config.toml
n_layer = 11
d_model = 256
n_head = 4
n_kv_head = 4
head_dim = 64
d_mlp = 1024
vocab_size = 8192
activation = "swiglu"
norm = "rmsnorm"
norm_place = "out"
norm_eps = 1e-06
positions = "rope"
rope_base = 10000.0
rope_fraction = 1.0
qk_norm = true
attn_scale = 0.125
bias = "none"
tie_embeddings = false
parallel_block = false
init = "orth"
init_std_qkv = 0.0304
init_std_o = 0.00649
init_std_up = 0.0304
init_std_down = 0.00324
optimizer = "muon_variant"
lr = 0.00504
lr_mult_down = 1.5
beta1 = 0.95
lr_head = 0.00758
warmup_steps = 39
schedule = "wsd"
decay_fraction = 0.913
decay_shape = "linear"
final_lr_fraction = 0.0
batch_tokens = 131072
seq_len = 512
doc_mask = true
train_tokens = 680400000
steps = 5192
dataset = "wikipedia_en"
MLP neurons of a small language model. Each row is named by its layer, matrix (down: output weights) and neuron, and shows model dimensions 0-127. Each number is 128 + 32 x the weight over its row's rms, rounded and kept within 0 to 255. Numbers have three digits each. A neuron's up and down rows have the sign that makes its largest values positive.
A block is one neuron, or neurons of one layer that tend to fire together. Before each block is what it responds to, as a language model described it from the Wikipedia text at the highest values.

Noun head completions
L7.down477:095142122099162148223118131208224128079148132149116069133085163100108148071130094134119070166104170097159157124205137143041134173158114091114160105139088103144139141152113148116144136087131139110135042131121160100100082112203064153125154122194126139127059160152114100126126126197158119137155144063110149086099177176142146183080122136112137133100115122174173121100137144152174076116156

Inside repeated names/titles
L7.down938:197143148148153114114134139099197159117132176119161098118125094091106166126101131116060121169168138089114215090136193087105118178139136152130158164175109118153124094115129142160135051114140100109074113131153133151114121111121122106149015120136127080129099097171091077143120100107096114100132178095137105157173137115147076157151088131153180175138145185173183149097146151087148113149147

Main verb after subject
L6.down44:099090104155110120094116110116070100151078136146190143122076102121146122123070140143150119133094098162113102134083145116189102125193127163148169157129158126160138083127148099131156132117120120126142121171117160072174119127190157110111171147137170065167176196192123094101102138081131113125155119114104120097062170124131123105098139190147101140102094167081132111084156141108107149123146
L6.down143:095152099175146128099143186110090141150132130120146162092155127114092142111103061156106149126089169101201150114110172097143128147163097059149132138134138045088118082120199107190146086102172124121104100139106087169157036148102132140125128094131137138123133117141134106096159126168061113144106148135113123124111166133121086149121100108148120134106111085126121070151150098085126117142112
L6.down159:123159044155122110198106126091171109113122133085174123103117151105124063111148158144072081125122101128164160149140164177095132116104128074146145110167127100127133108168170053140141085147144124095117062154153121091147147087094122099095102195094103113121157146161135181158108121137123084141157110158121160117166139101104114176195160042109116114159118118156178129188130137148115104168143
L6.down190:154086097119127128102148136104086133134104106164153128149137136156113104129197151133087176123134081141119173162151119085167127132115132158104185059071130061153141139136089091145139108193134127105128111129092075136139122134083139113129137112137107171143129124113067089177138132121115148080104067215129105143149164097148114146093112177087142151124118137072106210099158093142102149110132
L6.down260:112192110173099193113130065095114125157147116119204106193097151162207146203110136149113106130112148155152152151093043118225193111114140178174051113127128150082114150072097143153166114142087126096099135126135134185136159208105136104172119149133108153114137146127150087103141185119135115122129144171166133128168084154053148119085136172083080129184128103114161175123127098116100077119125
L6.down261:098074131149177099175129059142184148126146125104159087092101142098171147100138160078181178180136069201133137109158083130044099125128105186150146098129140118148112051162057078124116148155112118104122123142163144112170139129092091179145085146162119123094105131158133133134157144162136150147114143104135153109197146132138157139093119113135118113141172115143073097139116110132111085176095
L6.down371:161040076185151195095147099133176171115100148080148114133092104157149132168144114077070187132079168166168091121116148180163114107153139097158089131131153114155112088160169157127093130104083163148118108206123106115163091167136109086175163122147103098139107169139143050072113115155171136052164143136071139119146052115105089179140128188142116144170141159122178088150047145142131148127080
L6.down442:071117138189150144088132119176151150110113092141162096149082142138142095143112070031112179149124159105175122119162149129217111132124143098110097154105176202166177121105118157158119155156064136182152168108063156146116113115122125099139158161139117083142096134125111110201156131128170123129104138164080138155126032168159124098160061117030138141135119107090115169105125152167103173086118
L6.down598:128095110126168086127103138099139089191183118160171092104129079117164084139121117086138186137145143137122201159154091153154129182131143126116034044078128127166097086113131114132144147157101181097135134141163163173114072113081104132144159121132110165147160088152148098144131178118143146116094165132144128151169113160067063118160072147099094149149077161176181095147186177108139112113131
L6.down684:170128083172128083121159098137172143094043119143191161133126169068132192116160090151139182089124090164102115115106144087079128115163086122153136117082101116169099099195133129142149124160103093142088115070150122201072086100148108135127173129125098154138134080126195158148132155162073129149123155166134093146128132106111100160139150173107131134123112083159202191138152131161116107146086
L6.down907:067169168155157124121140165081122190123147081100140094074115094098141161114141133091152145142091076143181133166102171120170109120178151119124154138182140113156160166154091089146160153115117070145108131170086134140079042109110157101152130159114148144150098126089154136126136086164165129183113133084125139094122092133164092107068131095079157093151147126164156091165156122187092111162094
L6.down942:121103111109179072158083115039124165095124108106162171164109194186115118132112121106153182177100173143113140113077128071136061150150069133114177125097172165175151130113111117077105164146104107130086095107103119188128152162114129099141180150134101112130170110116143137164143097147147123123120222173093114126160123136146085076124162130115083096124106065126150138141135117142110088130191
L6.down955:142107136202125154109131021145098118147110103146151107187106142149157133138127116141063152104059170129140101118175112122202097136178114130137164155123138140163200190138166143158129159064113075161115158118149099175115122194119110160138106114169150085138178089099139148110140102132112160137115121172122090109112127121138095136083094153161148123108072160115108147154115148095110135107142
L6.down996:095246167123143181108162131082133124132139166152136145164056127120141094104091099185127185134167130142147157155127085167165168100126109145136092113107110102105135171112140095074137157145119140087118136161179047100161138142039146139165139137122142098130190210120156121083140129129169163162137092086092133108141096165190097147113120112115087089155115127189128152150153141079140100155143
L6.down998:115146147139087128068154136162103115076161078088128145168147132143113086118182157122144173168098128132083162124136170093109159171073187126151077121146160117107202070086125141192162093178087120119119133153121137105098131132088084165085133126173145078155146124081185081089114088100119174114078134120124159148089066134057099133114137136171123146200138090161150108127119151103168154140137
L6.down1013:125164110203110111107120157097145152094138069130190108128104163152137118113126117101159126130116160126093061131112128119104112137132100123173184114146128120109132125117073107111103147139118079093162131110082141167153136122163119125132146154118113116128115108183142153171150104138157138179045081153145163162148088106184103201131120113148140077172147164174130123141117103090145125142158

Mid-name continuation punctuation
L6.down53:112164096076157161083188098182059140145112125123090141167129099085144098110172137116112114145097118073118163134143177167134115107153177108125148128164160065137136097099153105172122156119146157122181157126117113106123093156104081178090128087152182126149154118139126082159086125156155111129164143161118146163127141103112070092090196150142168151135142103062137136142133234075155120104112
L6.down85:110169133095148162042139074173142168137189154146134116211144165094118121147102128080125195152110111121162159129099185109070040073145149156191154114154107159165119120108117193141173208081099091156167142114161055144126168109187095069145176155155136097175100106197100153105099126160130128133104179148132195089128092127105088123151142096086166115199107126133179095103069104121088133106135
L6.down155:092114074132135082118131081104155101125106095111186144137156113103118165177102140102096196174125136114129110161054142170112109097127126120166116105084171066175085121171185135101114139121137143171123162126123112145151146127122169165145141177139169125114133112105092091121136189116115086101156116151128136125101128170161149123084156128190162110160100159195151117054134089131156060123123
L6.down166:067111113111158109165072054120133096141132163185227167113112121182137143047166157128140127120109116111154090112170196196080119113144112047113098155112095130140154138182181144100112098118124097147117120069106138104143124145152100218198192126121135071152114115119179147195070173169125078103131132088113122135129131090130110135123197092080163097155113143134056136127180110137134122122133
L6.down526:091139183128135085151107122125163113192113113064087203148141125130161091142126122147157119155138160169196156121141121172108106117087146147173160144050182104143126130110132196200143165114157059084117136157131111107088071159168093140108157146151116115145105086126092151154116168072134143096148125113119145188142158077111156153151165115106116142121099128083127125114111109110065156115101
L6.down557:189060128150124091113057124120137131115109130164156160157116157147083117115127175159141136107097109113101146140112163141079117134076088107131090142075111046151172138130112160178124169130128064121166101178112163135146136158163136090088163131121140181121118207174127129147105083116157150128103200138110143145095191106171105120133178088148214120145119175161155106183148095180128150164104
L6.down702:170160115117160117127155038136180188121151119136092091128085102142123161125180094160038064105054107140123201116138179106123119111121161121150120158121165150185080099181139127131175154165084132163130186135133108077162104174149184148158160127135083134165083091119134123107150116097175128108062146128145153162110084107142115190129147136122124124158099113103126106141090082158067130101142
L6.down775:166068157162141146110132155175107118093088098135093191129159131082122109194123115140132130150105087095133125139150160179080078120155128149224106144168176138134179182101189140138138135133107124120165153161083110159146117165149090128078138122134197103123153163159136147138118186123143124099127186132150165169106081096158159163124140091087139136142124100109213106097096108091099110119147
L6.down785:114098130153208112146123126107083161119136216077111087118153130140180117121158138182160067130133158100179120180145110099045076141143117062131146098199118124113071114159150139125114139089122151081129181147074126083073138110196083129091119157114103122124143143117150133148124191112200178137133086108148142143099086146095147124135118171073169110097116178120149123144137189091078172077185
L6.down800:149144117113103095105142164184118114107138113152239078127113128117134139144087200128124183138112106087144147112162151165131084143101157141129144123184126137148131132128146154098144110125089088143141080126119152103158141139164129144134168131131160155158106106121080099197167149117153115110110102103150071132131050077126236146133170086080128101111122144096117158085146141108131151097163
L6.down816:146122104133178072139094109099117120154153135122084113142179131172155069109168084168211102108115137071174154098145124125071072114145162095158115092123149117107091138090117105131122198142153205098104122167108150121057141177147095130126149150104113161106106094181109136161102173128170224115136105112132154178088168106141109155128133182133165128108131111106149171106148140068102150106178
L6.down890:132118118137133145169119163100065105126134154156143111180121124072084128134118120179127150138110118132133150158117134171072104089148167220133100100143147115126130131143066090126094122070164129124042165079115188145150153158155127168207192148142135144167153127096124147124101192149108066106128128107085145098096132164145094086092111086163104126121069126110109171112153150161091148094101
L6.down913:174106153143174129132132145117127117136143105134128080101121169148132125120115095131107206151136209150165191140170102139102099138149132179147154176153123105145119145129138086109105144102164099076116102067148048050107090110130094133084156167114131094135115156173119121126094090083100102139085079129106146101148078105154118139139156122130138115068132177175166134157152114139150065139150
L6.down926:142186108133170113137066117144069121127148137147116082164164127115109120112133122193071161139148155098122140156149118181087136145181092112124125162093209150142080132172156168124159101088113103118166053133166108120127108153148148126091188135151125146128082188135118120054176163183100135126097104095149138165111057094124135171144089098099171062123081116120212053148099192095099120081174
L6.down945:132086105080129093097090154103125124106125217118134178142093219111158098170157104089172112051145132078171176143145118130114106169117137143098100187068186106169083189109140124118140122154124134076167143175110152137122143162182081074126133164123124152128126149198128165132088148154131096087109201153120208105082146095113092110171145113124181178143129132128129151111155159143119105129075
L6.down988:134135142135116125123110126094153146107168123173108157110048142159135132107112147204157145182132145160145133152104128137116136090149136108158092082122141132166183219133149093189150161090150062126147102040028035151131101151190094126091115123124145139068066098133095150097134122189117114112124181140075138170087127123153077146163110131109126100145133120155167136098150149122108098134121

Definite-reference head nouns
L6.down12:167154154128143123202147129175161145174104124092071072124153138134139134149082116110179171185143130074086146105127125099103125091135134122100111147148094093123125190153098158128155139124117136179093122075206121134105214169234085108222120200113111076104143106121159160149148138147130134157122145107115137104126125223124149176139170124132102161115124122149115079151056108066131113178135
L6.down140:074155116114140139149111142166082150198145125102050157136154112089064120056089097175094152120122138074138108057120132141097130194111119093145125150116097131139121143151086112143143113117144133167128093136142095065086127115126133205106154194074106104178142161145092127152162123086104143108114167082170078097149158141085117148130070170158133140115125127071140179148140082108131138100151
L6.down160:114103119115069091153076105177068116147083141134162139144099087144166178069100140099085118131171153095184139166096151098112098132149152114083152165148089122143061162132132131117116132130123070064115110187113157116112144148152130116135176102151067134123133158134128135155165179129124107194092168082162109125158161095147114147073122098143114113144132090087118109086047175123169079167129
L6.down171:102087179151131197121095145077144101084082112056165120121064152169075145135112177098150131125159125168149157131128106120150098115112125123080119107129128096122107135113131166113151114124102159139159123143136162076169156110122127163142187106244074141144125112031168057133149113125151084162089154106165121121154053162136116198152135133102080201122101165102118152066121176193155120155157
L6.down183:075137084140143081141110119122139080063107125125171106174161150171103140043106141177146098142134111145135088110113119101188153106057136058096088161122126084098131105087136150144132176141083144166105129125142141138125134101157091203134189175161147122134094109115192184069154124062139120195139159119202085160119032101135101100128135128110146144150157134116113216106177108151147145105140
L6.down197:189089132086070117143076136100123100152164095130102086129145135168122153090121147105080127132174144151115177163118106159064092231076144077078146151125156156126064135132101108136155156121130113126092118145162133149153186127184145132136119124163132134180112147138154145180151162047125084129133158129149124098157083094041128105183101160117135169120094070148129177076107121104170076081148
L6.down235:125151151171124097160138161169137134077123143146121156128085113101060174109102137145129124117085069151100107102129171137092108122095111136173150136110149104119102129137117107106100113112084103151107127109186110139164180100129125151068088141105130147229081127093096077094124153143099109169098156106150099124141126107122120155110155122171071143131136077172151103147139182132162114138141
L6.down291:158121057094090130068119131061157133121117146142120161178156080103156111122116162160124162114129106141134130116151141083105151117166108120137121088098147083123142181150132157142128099124114142106177086182159112137090208165157135116188113081138137112174099113084120147122113116119070133106092092145166171140126175133124115175178107154104147122092121123135170125145128109090121196124139
L6.down316:104133058085164094077152132135138151129120109151134149150134154137101148139093114173123157085112062085135076181189093124161111165135150155116139110172180130159075234133145086145126162142108134145121070147171125141154115186108130138136148166108110138073120123116137104119117127104145167126115157113080106151097145213097115145190094142116197089157180180160077149105136135069147155131160
L6.down320:161128163125166143191085130089079099197084187177139101107131144153114124045143136150087051099135130142179142152078143087071126076170167160104111117191190074100102093110122131144135142129125109137190107115146169142101117156169186157143171131160140138143110207123151080138128155120100110143095116174215113082122159062130126166075106091160116188156070160145108164091117149214141121147153
L6.down486:173151157122160150192104135136117164127111116182193100180080134168150173133112136108138105177114133112147141104130122103117173091105062133080155070145137107148098123114179165122134119145124133135109141115149148112099110058095134154142100086212092139114087156158153049158147117154098083159122136168117170105148115106122152207121089121140178144127156153099105175148164095184137084153102
L6.down644:158107132162167140243143121222161139139101124142171151131149151140104164114089132107172152168117144171115161128142177158084096039119148070106136128120127096100152128182125171137150089094147167070107131086136124080077175100171106129118135133148103099146055167166129097097163040143154130164152128115146118141172088147117135188127165132097129121137102092147196118147117165167146109206104
L6.down656:109118117112137117178122101152123108094152147116142156095096109147106096122120157107114172078064127140103095210137154108126144101087122150053165140112114198131080173119128081159091130134108133146149169119150160092130075136100135188194075172174174128105085035116099098134115180132113122156141128154185130149100135157128119114104106092154151206123058154176092147169097092191110127143182
L6.down734:106138119142048108104095160108119151145081143118147112139162116174115125096133162101138136101119115127085096123104120110056162101127126074132111097113126095083097118107103148138119110168128142146192043167124112121157103180241120195135159094190074079126127127123089116097116141166083082118141125137174070107133167138104127176169148112155126140138153113173159050092150165155157028083149
L6.down838:152096166142046132167071114151122096101104143179162151129152143110068104122096129189164115148175137163163117141072144120081172133161193207133134151070087120098090162143099164130072150072110120073159105131128163142126111120180155157147120155129110088150164022146136084139122084129073181177164107138160074108127111084092137082158127101139104094149163095095133156135162168131140091128149
L6.down878:076091112117116112140126087106129184052150131122151159159132144143140110066116115092113120048118081107153123148157103151158120089149115072124119105147148138116090156114167183138157076137102137103182097115157112107082095161167141124084105089101199145123110087101132154135115149197116162107125101126126147090109139143173123152152156153086167146088163139179154064089066137144113112114151

Verb after sentence subject
L7.down66:037135110113149125190130093065124109098162101111147149175064156155134204119133128094159119110089156138135168141175141110082114078098129075163149175128082094135062104075137063137103157106101141114117100118133195155124096125133125151117151201107065143062134132163157122121090149112161115108156178183124123150169145110153094142130152092150117135147110081173194085047104086181137110179119

Sentence ends and "largest"
L3.down295:154141091124140155125105127155155156128108122134126110139121121125212160163095147178088134117141083088134072121149129134175094147118120139115135211129099164111099149218127151170130157093138118145124164159136172153100219137121150147108119119164104090172109124118140145158153104133145055192111111122120152169176121174133134122094081147092116165116134131152128095242112167176146110138102
L3.down402:142081113100130099156130111111130145104104152122082106155169162111155137115180114149073110099120140161107134119135140121149100121103096145087156106128116159098130055127095143139166108149156132156083127142127136194119095101120119143100146091101109054129186147086193130156065074115153166114135071105122194082151111091112142065120146080104147155135083148118125135176152084082151175105145
L3.down808:112088132167162106158063153123109137111142060190143136134130102107129154152149106117104145115100117147100136180122123208167169138116191114161122147106147139104092160183159134134152146091102073118106113127100125115126121121147144111111097197126092123175194137155164136118126167083122159115111073140152177165155168090175148142184070097173067150087120111184123092097130142150133102158176
L3.down828:127134128118135143110182102131122105061183119119111137076115121088163096108170119110118170109056177118116066114146086133092147099116149102161169169080148133113148106091153157176161163113064136182207152131092187130111143153117137088117094178117062118133190140116123096141127120122216168102084058188114140117179083141169119107086116138139067112195139106120131139120100140192078146128152

Clause-ending punctuation
L6.down29:131133089102036195148132154110183114133116091077178148184116121164129158172093129172090119169149125111166153141146142120148111137127088086123127062111136100103168146144139135133154139108115129103107116172099163091130138083157092085114160113158103099096133151151189112081188114085116098130102108157112174116068091121119124100149100114100119208208143140177164151175091107166144159099133
L6.down40:119088112147124122146171131082105131160167208117078078114109113103166124131093058140177135123201127169153135116163159124071136153153126118148152123202121147079143082120153113103106120146090118104082068115159175156138156136137130129160155130097143119072139105183123072096182137120133162131109118138176147123138171157090086094167158237142186107112082137082155080144148105140074114191150
L6.down102:077123154113160078135176111113109098169060135070088107145132165115140103144122114149018126119096173137107098133114165172139098123129115131127126092096113104173121110103153119147101120088138129107147055129136149152150123130113106213168127109172113122184104115149120078097063107149119171103132148082169160105155098121177140173077164128118142085131126151131127132135136150087135167156111
L6.down278:123179154151070146103153149143162137160103108166151149167104063156166123070109142114139141124130117109179134167095108135110164106175141146097137128126103124177064127135089109115154156088181104101109135134144146149147130138135095177154119090155073122131120169124156148091108112140138108178156141106176183115170169142145112144110168157131181157095121143088161171189130134059104194175079
L6.down361:176120101144140153204114090118113119139158084127172112112117129136117164094146113166085058165194150163133113128118140173083110089136080134101116128164127143146134120102120111093109137122121097068124099125113128136184128034147116180108155134133147106081044187123183128152170114067155151189138092093140144150108167116130150178134122173088124187097155141190131107128106107131159078141139
L6.down416:082075150115073205109141085170082123103121079074145135101113115157139148176152155162142182147161103150144081106148107089136127094196127124148103135114203086059125182094153175105103200122152133083114167054045083115103114143159133145127132161158081112138147120139120123102141118080190117128141140096136141112114142130201103153113053129120067137115136105153154109155065140151184105155170
L6.down458:186148137250112141150134113132122064139120110113111138174164134097101138098150117149157153107103078055143130103184078085154123122110100081131147145111189158140132068145106083097156121125146100190137131128100153141123124155150120120129142188064163119074151169148142186122139143128068144123140128147159127114152147165170144150154143165082132163132131106124198088192095188101120204149111
L6.down552:140076138098147138092162111158145175092124164098112181159174104147139101170119104138118125150152135125107129146106124101149105153162173096126075148127169140125110135130115173117150111162156182072145158106139104141126122118120050199168137148146124150182137102099141161112128115170048129165116142093152090130102105134153155137075154063131091169114140123173136079146142121114141155119137
L6.down586:180106113173093101183149123128117128120127100213138131153086115193148088142154095162120195200099108128180094106102151109086167143170178131143128146121100156105106169135131146120159148044109142140124122077150159135147103122202127065169144100135080152125135109139150104148090156132143190154135153173120123140086155088086117102134132123122146095132151131141163136056167096132137134083100
L6.down592:143096078098080140148088111178135132157132160117101137144152192142165090147174187209153115075111183160078111157152132104140139114142127140104170137145127153127084130135105105154071086135097122136149177140154089143104162142083168150105027069149140183136216138140122143131146126153089102210138122171145154133072123094123133060136152148090192141102126148087173057130139141130103109122115
L6.down647:111098133128145133177185169041099138103121142164123119168098162130170166096118094096159126172161155138026090111167104137093089139134135127100113161178126141117113174169182077106163075122161168145121122096169196201115102124106067132133124110121158158139110088152138165175134142080144153171136151086131144131118158209094161138118118179167115149134123133196041112130136104090124202089146
L6.down667:129151127129102145144131057167147140121180109165079151122095132105196149109170125114095114079115131162081166185159097134146075169122110080096163134163087129105134098159071143088154155103089135126147150135105149126095117132167148077117164118184179117122119097122118131118139127080107133147166170126088064079184115060132111128112095152125137141131096145166122106140161133139109141113162
L6.down675:147179131154099111138115114168135126119131112130158177139126146187154135180110157132108140117099114066152149155154120098148109152165116113136125083139094172146071130160142163133150110055107122125189110113149171135195147192138136082146101114132111099154124125182186099067084151094148099117189148153111119142151105130177118144050097098045159143088147133160142133143132164162151150092172
L6.down750:101104096122109139123153134108160203121170098167095149105146145170161159140140102227061126173085095120082133062135156163071103163185164139100146142132103151113097128120132113108172082165165174199154142110066118103143143116113156131086127165129071162073109121140150160145116096154180114136136123160126138147150111078089103109141153185108111170137122135098168108143074081163074098105163
L6.down902:099100155149083116118110117134135150148104220099104158097139120184165135090048156152138112042105090158098095149143158113173106071111140120129134178179118141109107044155095087138131124145150127115109101206180109148145129121172189075066084142115130128129111180145108148094100077086114165178156085115130177107135140112123109144150094186120154138134140117140164122137152056161157134168134
L6.down1000:123115175123138100172128205124120060108122131069083119068132114138135109091139152098126168180161140120088125068110135147069101143142105143121136089157136125084153171181136121101121082146130102103155142109107068112115147176185115117031153133112178183089129118079156123152164179072090130130147128103109182097200128116084131138181111123155114112076088117146182115154119160103109161204118

Parenthesis before conversions
L3.down416:144129099033083099104123136154134109128087104140132204143133184050157153141074141119078104159150113148162106103179151095130154107144199175187100145134182138166172152071171156126167104074151125133166165140127104067145100112089108133092122055167099160129088131145202160106207071119106078167149237173134162146095137124130076126106136151102143115111119143183171138183164130093097134136138
L3.down489:148143137109141072174171173114140095129100125103154088093152145153117117191114102115118114104117139161133149098063158119149105166126148139174138153156167087098112165149105109117164139124115116122085133161097116098130107113141140175087090138135119054093068091142135176122204078160161116147125123110195083159111151147074123155130143108150149140097143076165139148234103146071143093105082
L3.down849:148109095133125065204176220103156133157106156066067055153072105142228151141119104132077134126209099093124106137145110043169121104159158092133169173134135113127120163105149136143124150085121122102142137116125127152103148153148132085100142104117141085144134131106144082113151156086144105114116140059123139122119118115145066109112166142112169159079118175133165106207094157148139148146120
L3.down947:211144188135143132065113175126142104156119123164105089119124155147135141166112097124129140105140140163124147150186149129199121098167103059121142139149177209159096170126108122181188119083118118175182121149147148156133128065105151173121077071118151103068135097172128136179151128161115106149093099143160099115144099149103154125146114149138103095161130130075177063119144122139138068119165

Punctuation closing list entries
L7.down466:127118118147090111155136151110163196163148165152075076130123146092178130165200096124163114119157122104159132146142131193097143148119109120145139140184066152149130176076161132108168133138085054104136089127147136167162128107111117083154104114105103137101121079170161115141169152118100135135198103131140152088099111135078116161156123181132150132114115096142089060094159132119104162089132

Main verb after subject
L3.down26:165156068097141102150113124037050125143122144132105140142113092125162086126195157165115181156124094161073053163097096148112129065123154175147128161122155159134151151166135173198118098077123175123124137122142141124138151155098086131170132097102064126115131174146162153135121091144091175139172138122068097159175094127098106088103157120084108100130095120091151128139137102157159135136112
L3.down650:118047087126168133180135083159072112066106142159160089097122098125139120143127105157083121135144132135190162146095059103092082056119139117118162154135085160122134117143084115126106072094078103141158129130109139114113192110174128114200080139121131099186118089099105164046110110095129081089181121089183140133202092077070141183131167123157166157141128175159127173181108174045128093140151
L3.down672:149109131105119139121110155111100149131106097113117145112110094184126129108082128131109157120079085122114069172150128114108090152128138097172129124158173124093062140089136123126124154107132080111049109139164149113153109121123132178170126147154122129146195123188139138075142125128108199123079046076141139170159086098135137090128108110137140127124125095118119133154159146119146092159143
L3.down673:134102136156144127121087115124082093140148189163109116143073141123111102172157100127106111128117101140082096165100076103146121127162127098089110125113131184121131125144147178112139207102116120083120129139105192142121108177095103093251135136071091100212122088099110136039160133162198138102150056100136141137138141101081043195143157120113149137079126145115101124157131114104121131142188

Generic common nouns
L3.down165:084150165141177150153213154138077105132135127143147101094157143122216108114149101064115109181172129170160117166093114060088083137091145135144057093113139203160136057141140082139124078081125069143178146165120128107105138115078155082122141102161145091196130084140102150185157100112057165163129157112137101158108104117096147180082166147137147119138148137079130110085149141119149178162125
L3.down198:153143120075116108103095118080089131154092077112106154142087216135131168121132114178210138104141171147172117159112203128131195116145080117139151118108101126118094100118112091156088122141132191105125089176132144161154109113161098131112145114149159112119126194141152113110108122035104138122135120098147165126106146160104145110004161116125157161132116162075143170113125098080134102092165
L3.down495:154032156141091138123103061162125093145095071136173151138141141082083072079131113117164129081141161168161076112137161129103148173148057132105182145165139075131109083109107098153137099134188149114076161127134182082141107120120093152113111133113077103130136097141157165138120057135134164104105148124087160158160089137133139151095137177161159165145149089132177138169134069098143135130139
L3.down507:149067122128135131055064105094157164060091118202147089123150157113161121123140134070113123131102114134147093071124125117124087180100119106111140061137150111179118099094110120129113124143135129075094122137125156131184126122131226153130178100128125114166080114144110173147140099148081140164065190107105088158149082129078122203068206156120106163116080104107109163156177179140159148099129